Weights of a small GPT-style language model, trained from scratch on English Wikipedia: learned positions.
MLP neurons of a small language model. Each row is named by its layer, matrix (up: input weights) and neuron, and shows model dimensions 128-319. Each number is 500 + 50 x the weight over its row's rms, rounded and kept within 0 to 999. Numbers have three digits each.
Before each neuron's rows, "fires after" lists the tokens most often just before its 100 highest values on Wikipedia text that the model never trained on.

fires after: " A", "é", " | A", " M", " a", "M"
L9.up15:523519506629481452567490531465457508533544513630491464615539521495581541455448530429546508475517397510514449530524469520570477360524582524556547435510454538509513547491404556529501498500483527490553474439540437455501453497489440487498495473600570565530452520494530513533560482547476465470476360629522640509479563474431579451425491532570429535552461515504511470547570529502514540439573543506432503483443580496517421513454544519520511491455449507482553488529448578589383509550593573439446476545463459499544461529550474497527495502430490467466642492518481465524514373442474430497

fires after: " d", " p", " t", " v", " Z"
L4.up5:604516545494439447553591544555512502432489486509582463476429471471424499447494458552431547389533536482580555473551507498506515537562413448610589456380549604510490447480507506498443499404517458552482415532566531481466482441440465471540566437552542508488602461445513553506442455441476515477532505446533503477554401476511489461561588547548512462501505450539473514526443501574553434470449535436478493513539575512443497580566529571526529523561474583362487491515559445465475556469562492515471492473473563463506561464460490425547506568512519423452433476558526451569585534556444550562

fires after: ":", " P", " L", "t", " | L", " | P"
L7.up953:534472512485487545502572598590495474514522460432455384569468594480470408534480473485474461491553475518428518433613502522521397526538475493507554462549526530547433549450504418499480451507466410528517526503529503448434498523521491564522413528470474480549513473502504482522528550509456537495431465508450506467546489537432532428502551397627475514478498508457538473484491521542597553464483497550530604550593622432426473512578540497556517458448609447567510535470573578589482457533449382473605520616513502592535420496504513515493446406514518479514484546473552529514410462514550525469

fires after: " s", " S", " t", " ins", "ets", " Z"
L4.up1253:508478516528560522548427529564478563497554482529528414454585442499565632552519419514564552443451491491644471593589468475462467479470460539492489458476501451474515459499572490540462529503511529575476461457535489500377584471387490504592521469504576492476425588578507488481471497579421438560451547531457590475525431530505546513482565519516527586453488424560488478521462494529572485483489484526528457539525504498473470487547500552597517428423405533439553416456576548505577511501446444490520428455517423378523493501438439516492484594497434454508470540483581517613501459494459568548

fires after: " T", " L", " Cont", "L", "D"
L3.up687:475520432515496527469488462546520594514485485497539428454573568539494463473470535500508452476527483498453487504522514489513420515490467498515455562440521484573450399590443539491485496527598425587368586358418447528595536542513423456521485519493593567426376472505457494568490519502466515464492507510565528446462445501513460557541471561556441500463410417473538478573483463532512553481450566513457500526568556497438425479595555587386465476431514505457399508475569585586462555503404413545520506475451476470565481448484472495531509532466562430550487572548555494542484499509397474526

fires after: "\n\n", "\n", "."
L9.up1274:571502559492489556474525432528431415606490509422518512479572531569482571568420495535511542505478478430526523444474559433536522449497496538466525540463514466495556470577557449424473531400490555499509506572479507510504571528386507543507555510465482532425582405439552536504453524495570538469458438472513467560469495506514607548427477416547435480560467459529412475536533520448465492519552494507444497449475594517412474478442432427565535525493568405486499487421402471480501545561429510419434459572444583411482431472498410481416426490481556528495476529466517459529563540521489382477

fires after: ".", "==", ")."
L3.up154:516460536584509654564483473517540506538513513514394547490544571505527556539507506452578538482437501480493450421531477523483463418518503526469552602555566534509534503522494569439497594438568490429434520563570522512323432558462560462524479470523575478496446480498498462533473474491537504470510470428441501540589433634482559542525505550352404516505487529551486491478524495505513454471434454547478507506478500522473531484456507484398527534523573457455494533400505505640508495560519493438484540500494478477497461472509482441491456402511428468462515424510590530538496423497504399518

fires after: ".", " E", "==", "-"
L4.up9:518462512540452491502552466423529535528426414457409460573518478515561446564503448431484491529571442516547528466528514406476481512474570511498638490456495513452511480498515475591443552565484502515504506576464495478464447403434575536529491460581489513392522449500474528580390543521551430388436477413549528545553477473449508567512502553520404457536588534502447480478512542508437516548492537508452480596469590510485485510487535443543521471483489447578515494435473488467392540498514529532387533558455530487417494457566451505556423364492458524449491595515480638540459442529459544494

fires after: "0", " W", " L", " g", " | "
L4.up643:511468507571453493546460510554459533475488567506430420412502466547530540433415453454538523462544515592463521475475567474533473542577510567537593485467482595500469554589532480615462599568542440526540541509426552480598415500405438541440487463397546494606481477475479594511471526515535496508507559527475414557487438397451570517626574444426415393541533449517497506494437496475532476497627471580564529477454493461567444478479422563489484399548450497526454485492372557620461526560459511449464472487525452455543532462527483514494484474430437559509479561521561532509513482450473488516

fires after: " A", " | A", " Ar", "z", "r"
L7.up1041:518543458527459484443574520411517520475531537584498494573507522443448513572471459567500432424497457542501443540448569535433457429485608488523378535491507436527510513432454559600476537534502517438480573454466356585437503589521419506461426459550585529430566506533594569447527523569496523493417484487539510516500495554508466428563467460535465581561411513437577487479451444554551544556461526480543420428569466508536438383534437522421515517551513541464522513532509611495544470592506507441493567519468434532426533482517545351489455508515559533474582434445430532533590472448452454539

fires after: ".", " Th"
L7.up300:426438567449587504549443389459468446507491552460470465542523484491501450511520451454547490468438573492609477449518547452553609573432441444466492411537547501453460504519572528580469449407412489498504451475393516507443471458444474504619447430480485497494538461481417529522528521548452512559506447502535563530398509484435548548516398552488475516498575489493494521517492443511527516584544513509471437541468639560399452426468470468487530534571573480476523607478474468485482565527551596402447440585499517611489518421527534572563417495509537444562500511456443512514562444537531519463

fires after: " R", " P", " T", " L", "a R", " t"
L7.up1234:556458556471379449487487522559513552463481465529442500520441562534455577561532554494475645383497460529580621500474514570501478486416446495553560454457582520520460461610543480558428460521573489545451554426527451631441524553432553522549435510499529525541468502562434547489452412467517461481466448522438543461465492459494478491516577387535512486516423467544492472485453520544501558546519487431501521486442556560495445462447541618484552554579406490490505496568548525550553441553461439478440488609574398407553526434468487536516445479522556513601499505499520561495481492440442505414

fires after: " P", " San", "l", "p", " | P", " Pre"
L8.up166:448456478465527557496437530500435565476541475553481498434464605394615460504483471479480476497512488417436492519416575506523530490451473530490556418500539508475499530576370475542450486579461479390515489468527443521448477526588529576445447587426513465434579428583424475516511519510513448532484483563541461539543457526505471505524511431566501543533431443387676497523550450435575507575444493556517602469586538506496419494560414493523536494525538580472451451477501642472521382494419525479460487544489594458531519433538493505557498495596489492491548396448451458536445396560531520512